Weights of a small transformer language model.
Architecture: RMSNorm before each block, rotary positions, no biases in attention or MLP, untied embeddings.
Training: a variant of Muon for these matrices, 396M tokens, 6049 steps.
MLP neurons of a small language model. Each row is named by its layer, matrix (down: output weights) and neuron, and shows model dimensions 0-148. Each number is 128 + 32 x the weight over its row's rms, rounded and kept within 0 to 255. Numbers have three digits each. A neuron's up and down rows have the sign that makes its largest values positive.
A block is one neuron, or neurons of one layer that tend to fire together. After each block is what it responds to, as a language model described it from the Wikipedia text at the highest values.

L7.down34:156064100082148125149165144176129134094178116124121106088089169074107110182131104130118082099108106159120170111115091115087036136163121172115119063129135125200151130140125154098139116128137144126067161172145078134104141143119143188125109163161164135134101107160093100106103098137149085174133148123147141136129166140119166068144113167078095073118119088150198198121053115104113137102090127134155144148073129106116116139152102087096180164119148179118
L7.down210:109131130137146099080082093124104151149197123197124101083070098082129068120124117115108125149117177178098122104113124151117076101073122154125117132128112052116200185100174106132113089133129214131105135169128168164132148108186105140109134141113129149111108128115144159133145107111118169108109131086056204156113151109122081154172122155145147147191169115130161166112134124135134122127158159147178105128113152153131156153121125111103150072160139145132
L7.down477:121128112135112124160125081134137064104120123169110220154077149110155194123131181162118157127100111145130169142131061125202048139166156158116112121110156113146106073102120156150137140169119153066098146170148142097131097101105105099155108125091064175116159103157100071103146129099098139113142122103134176156131140135109127133148099057127151172104098018122138135158054113186076155158102134159126133124138152178164073128120092154134145110132106182091
L7.down604:100143173100075074083128081161085172157117157118097132071118111136118114109141118133109120104065141126148164082097141173119157052153110143121135142118120110174079164151147111141104139169136137095085119132051083137134125128139131143131127124113112126092123154133186150088103116110118095123063087064091096130164161153116142113185164135190161124149093121102133169101125112117096156096095155111082111187096084212134159136130162095135127114101148127122
L7.down720:148129151093123154202151131123130104170103113074062138069145097136128151158151182177111139146165133151105092132125105127077105176103165111142169075136140098112139130180170116135143169146102143111184075087107131183156142181104125090120111170165120120131125088114135117104130150121064153115163085101178121151137114159146157155090207130109149121135123110179135163081105117162152142144129134109192092127119171115173155083115132064103169169141127145093
L7.down956:157157159125154117129081152168181158086133226137127127109139127176101138120167181117106069138100167144113148158167177121120161117165167169135127082143196116130120095190122098144142114122149113172137141161115129142106120139104111098150120132112099130091134123120107120118117116095132155096128160122165172144147075170144176103130117170169169139129125159125143135194102107093128117140080079140109081181148097073114166142123104177114179097085101158108
L7.down982:149149158141094132155146123133122143128093159130093114150157147118128099119173135192194113123220159151157198115048109098118163114185118099138204125173103084169178136088124145132117134100090169084102129150167097114100197183159046102113208125114137126163127148140138108138088092114106104132093116125166112144177082105051110111185111107151117157170092064110121152109118059160125158103166135106098166108168184158138077132150131152103126125131105126116
L7.down1002:099138141108109096160092123117115151134135154108086133125138193134181120131132107108164124075095175151098140178133107117103149138135108118187115084122138183146151154152123125150085178174107186151155108128120165076153129093089113168106149137106145152133162126141145095048085065127120092063196039085077043156093138034144105143175120153102078173132117129142178178150086138154152111088123149082161090109152126159149110162114159151168118127132149134133
Responds to: Word-initial split E

L3.down62:155185057123157175088167128142087110153187101134148167117136098105180108134090112119147126164117101120170125139102130166100058129157182080161126194148118128107173164168071119118153100078132124145151111094199086058167181182166097092079145187162125105080116100192095104105135159137156146112149079139112170158138111108129128152129155141135131148171159157100110164107100144098105127147130177116126101154183130121142084126099031142174158154143151203136
L3.down457:172118111121143077136053114163166127093108122224112068163119116128126157157113149110130137057088181115118116120118166090122113085116140095122143131140145075140078146109114146115127129188171123145135127101140145129165104102116181123124131141139138130101194138177110141103151115147095123129169138140171161162146182139120126088174084196118127123170110128108090092164158081129155131086155116104157079106099152166140118109134050143168110173140130182155
L3.down472:120099113131113157119075206108089132107120135100102209152131152139102125120146111127100124128122119118131115142133140116120094116117105070218104116162166141124132178121094074166130153129172105126138107138073155126174097125131064086149134159121109141167122148158148097180161192088135152132152087121093099144121169113106143096118111125063179115076141117115091112124200141138151078129133128103156183102064119123095179120149154189162140174162148123115
L3.down485:087105124167117194108106154151136106135124146136131139087097165151093116121220136175112173168148166167116146175121152103148167164168158132197053123094117175151210107106138103135152157133127115055105146080107158100196121100111116152074123110109101136148150147099144137132127108134142146082175175113145081117138108176114111135086163111097108124131101146137172121096161107132083115215107107159121141094085088126119105098165081097120078144193114199088
L3.down487:165159107125137132164136101130124162122139160123082108073110171132091161096111134177093077102151074073117141114109108138106096103199184135142163144103130056142138167157140169122119153078149182106172116136125127161136092081145212175144113098086132109133131122119135075183167073129034026158094198117114118134098125117131153149129141171106128103165159157183109122138180101124127067120134134110201145176150160129133093129124099090093100159140124134097
L3.down642:095098173085090153102102104104118049111110101134141143183165222120124144143112072122159057151097111098119142135087114184081087156148148160109184158101129189125132163126163129168110154115134154138096135094146131165147144116124088164058113190105093104178118227091079116172098144164122125117101108122123155121125082103138139108160134095140107071115086118224166112157123196096110102155105060103101114098077111124149121129139127176189143145061128122104
L3.down858:079129126101107096120104095156157143153152073105130152074154152150159193131111104100089105127067122097128171034146130143077109157109148139169117144171081125083145115160085141146098151123147156101166102128116074088091141108141062153148152138163180081123125144198102104142057121104143182101076093184193080141064165149132169140123099160200162128143127130167068121184162136106168187170132098148134140144115101090072187136093155099154148105154112098160
L3.down1059:219131092138162147145110165084064137114114140073111189160146112158147187119128157109116126132154118145172146099113095085087105116135133195160119142135133067102170083109143123115187158093109133070086134169124100081131109103149139077138065123156102133129128113163111143159129145116102123068112155099120133099096129117142177059160082186103139146119117112124140166165103101117106089125123043092090121115097156132113083106128113136125182084170091147112
Responds to: Second word-piece fragment

L7.down31:182164109124089116140088176140181162148106119083108167106119116168130146143108142158138105181188090139101110108113125115141154150154130131137157096188140163122150081135133126145106127125140157144093120116177125100148093146151069188084169114164179115081177104098112094096160166097099199135165173132112132089116140066115085121155182137157120130049107139125154063174193179039120143109155114161106090133086101151122127129073099139172073128124185053135
L7.down76:126105138121067156102176098165093116148100188107169092111205100134145081087126096121105130131128121126135084110149083119134180115127117138169177094144123073134108132179075115154120124128134161119142138170095067137190134197195112112131150101096093101118100156122162218078128138161113159130146111128136110115139039087148106173106111098098118185055175120115167152086177126148125113171091164122103115160126131070125107172111184102132063127099169157160
L7.down93:129140080147130149101090151125073138111139136120172118098139166157131151092124152144127172072161126081110144093099183131077100138064187134162151130178134108119168108128124167111161106128072177118150168109087142178122099117093087134098140081142124156072093161134086151161169184084146157153155158185151095115176174101139066061150105082126056115119146133191137182119095182093105090135152102165169097072121089148115179102105133151148136153127129109085
L7.down869:083148174150076168160113179060075058125052091094086119174155119123119143101134109091114154097077117109139079180200105120047171112141121142146166135192094170101105127141144113113148109186197079108175116178063150124109154101119147185105161137177164111168148122086090103099077146157139109136177128118108141125127116126139170176125165149156114165118160160117108122126225066136128137134173106122145159111149141122111159189080046073068137087107188136103
L7.down1075:152162176145129173093141092142116125079168109146055131163131066129212168109180132172065094137125098181144169103125131107101131143150129156087130151127112131130202116124140081102096155146123153137142088174081169148103104155108190146132141119086099147140063071113100124053148114133145106066110094168137115155149136102162127150076103097100186101204049159171115176127218141101176166123112119083163168152084119086131086137145130146084102152120143156160
L7.down1139:147150160117158050125147103159149114180137126094174107062184104166103097114078124086087064053071155126126146124147172086113126099182115084159169111126137147083124121196095168130153156172091121158139149081187131187110136089159178115177122143142112111099138149080146128139182109122086101161084157085131065125082116144123112112145142109100119179111112145114129114133106079149131163167130193111100101144134126173130158127163072166128152077094191164121
L7.down1156:128197196143065089137163157112098088119113156093117135132147159166134133077116077128084208170164141104154126145086220105061143097104109073110136119156155120102124112140113119162110092112168142168110140133108119171163187122098124113157138208125152114157102124180131098147078087109143055116186110102131099143144144133107143120145141187118120163149149115098147109130232066095158103128124115177157135131100059136113106095143097064085101156113167142107
L7.down1213:134116124109095118096170117180111095123111118177128176135160113075078171141123052115078133093118128099084107159125170102122081076157093128110093123124152169176139100136100119094113158133129101124114134139098155166080148096181134117114128095187130060088077075109145140093104160172187148162113055186102099118143078157126066147092091101185096089097159115090148139177137173145141131088119156144163164121123103127086158088118113120139182120155102121127
Responds to: Adjective suffix -al

L3.down113:098163162125160194107119131131116163172108097124052116169112137097114140105189045128139110042073155100121144079105124145160133125087110103069144156156149153187162158182153090117053183118085151087060171111094234121137108113100106138146163166112115170156196122147162166111125092114142118134136122157133108111084133110104083186106083219108130101143111136111073101060157116148179067094167124127133128090131133099083090117141130134164095151041075166117
L3.down234:101134202104141131146126099124118109128124114145145075098131129139091117105097087123065164098107095104080162100213153151153087142144165087133127129121207110099171120164100142170075118141140102127114085145164102152159070088173120107150167118072122133099091102110098166119142165151114102148088116151093136109127143142171115086048105153210121147116171182179163062161166129094119146119130117140169139090133092128096114176107113103119134092181130166059
L3.down411:073083200137165136141101104172107190078118105122151106134125054134169168146175142110134154131116116143189135100184141110180225073134148178076142102090138152156133131113109141111082106131107073110113181127148114152086079143106149119161123151181143146136134131133127122150162096098092048157085097147186160121147118154181137119152151171126141104140165105155111180181177050119174122139132126051099159055062099130105137088103185139134133115113101141128
L3.down416:138116117098063145161090152159148133092159134117116158090114122075121109176158135118158177088108194158140153179130123155148136181139085156099139108139108189171123110129145161090176140103129165160085175126106142096124054120115177140076126125126172104145120140127163217108092180150124098118151113149172163151128161126117170138109111147118106138165125116118137092216168150107138114135086142090126131159111063181145147113122085160072133167051115096082
L3.down805:165107092012086169176146100141098140152132202147075110158156123201109129175110075142128083070170147119132078141147145154152107096148074147110146135121156142122100107113121175117079083087096126107168156157134160114113066084131116144132153083129146144166125094136147160120150135145109099082184125104113118194136117113154153100127172104109116098163100149114110097147063091129177101143133157127105117149147108113104094138102096138171154147092087095126
L3.down1014:117113120157128158149181147161127139191142085105115089176115132102119203081129104121164067124148139157162170185119126114167164075108156077107123106081159148145101147121144120146139141086128125122150099169161122178146084100091170098119159086089156090095099154093166115122106130121118098144131149047148146098133076062164109125113125153130114083065150123144124139136115082112168136085134170132116079166155099147095135130138061147127133196132139135086
L3.down1015:133161076109203129107105190110107120137126127146079136160162120128114131155085111098162114118130093084082070124140089124184079148112148103059126116166117101153126126145155129136084125157130094155134155146094145120065115153134125148160161162139143109128093165158158145122100100111106098142146145153120137124142089091135119139126131228146123196134101174092151093162122136116162139146096132139139176122131128117134115098070115175091180130108130142135
L3.down1028:178152150158122098147141141165180130184156095171085124154121132182134167119084117153071130129098089090124163065135118148093086067176118097130065133087159088139117136134098147144154134089173066169085105088115088177141164166132083132210143128164161086122110097163092174192089116155168127155177127131139089136092130150148089123062137148091125171106095103134083094112126147134146125150094087162112175109140129102094183094156158174104178111095094121115
Responds to: Word-completing subword pieces

L6.down401:141157175119119137132133131081059146114088136156117107127109150182155127171137109088130149178104109109169110116132094144116150123145115116086177140158117150122092092139111108079107111116137123072166177051132120125113136085148139135151154090078071074089110136131159104169120142154104111093146064137131150112132142121113172106117145142109135087149089152139138092159125123138114190122174101128105154171088107099152128131067176125143052127132133160134
Responds to: Adjective-forming suffix tokens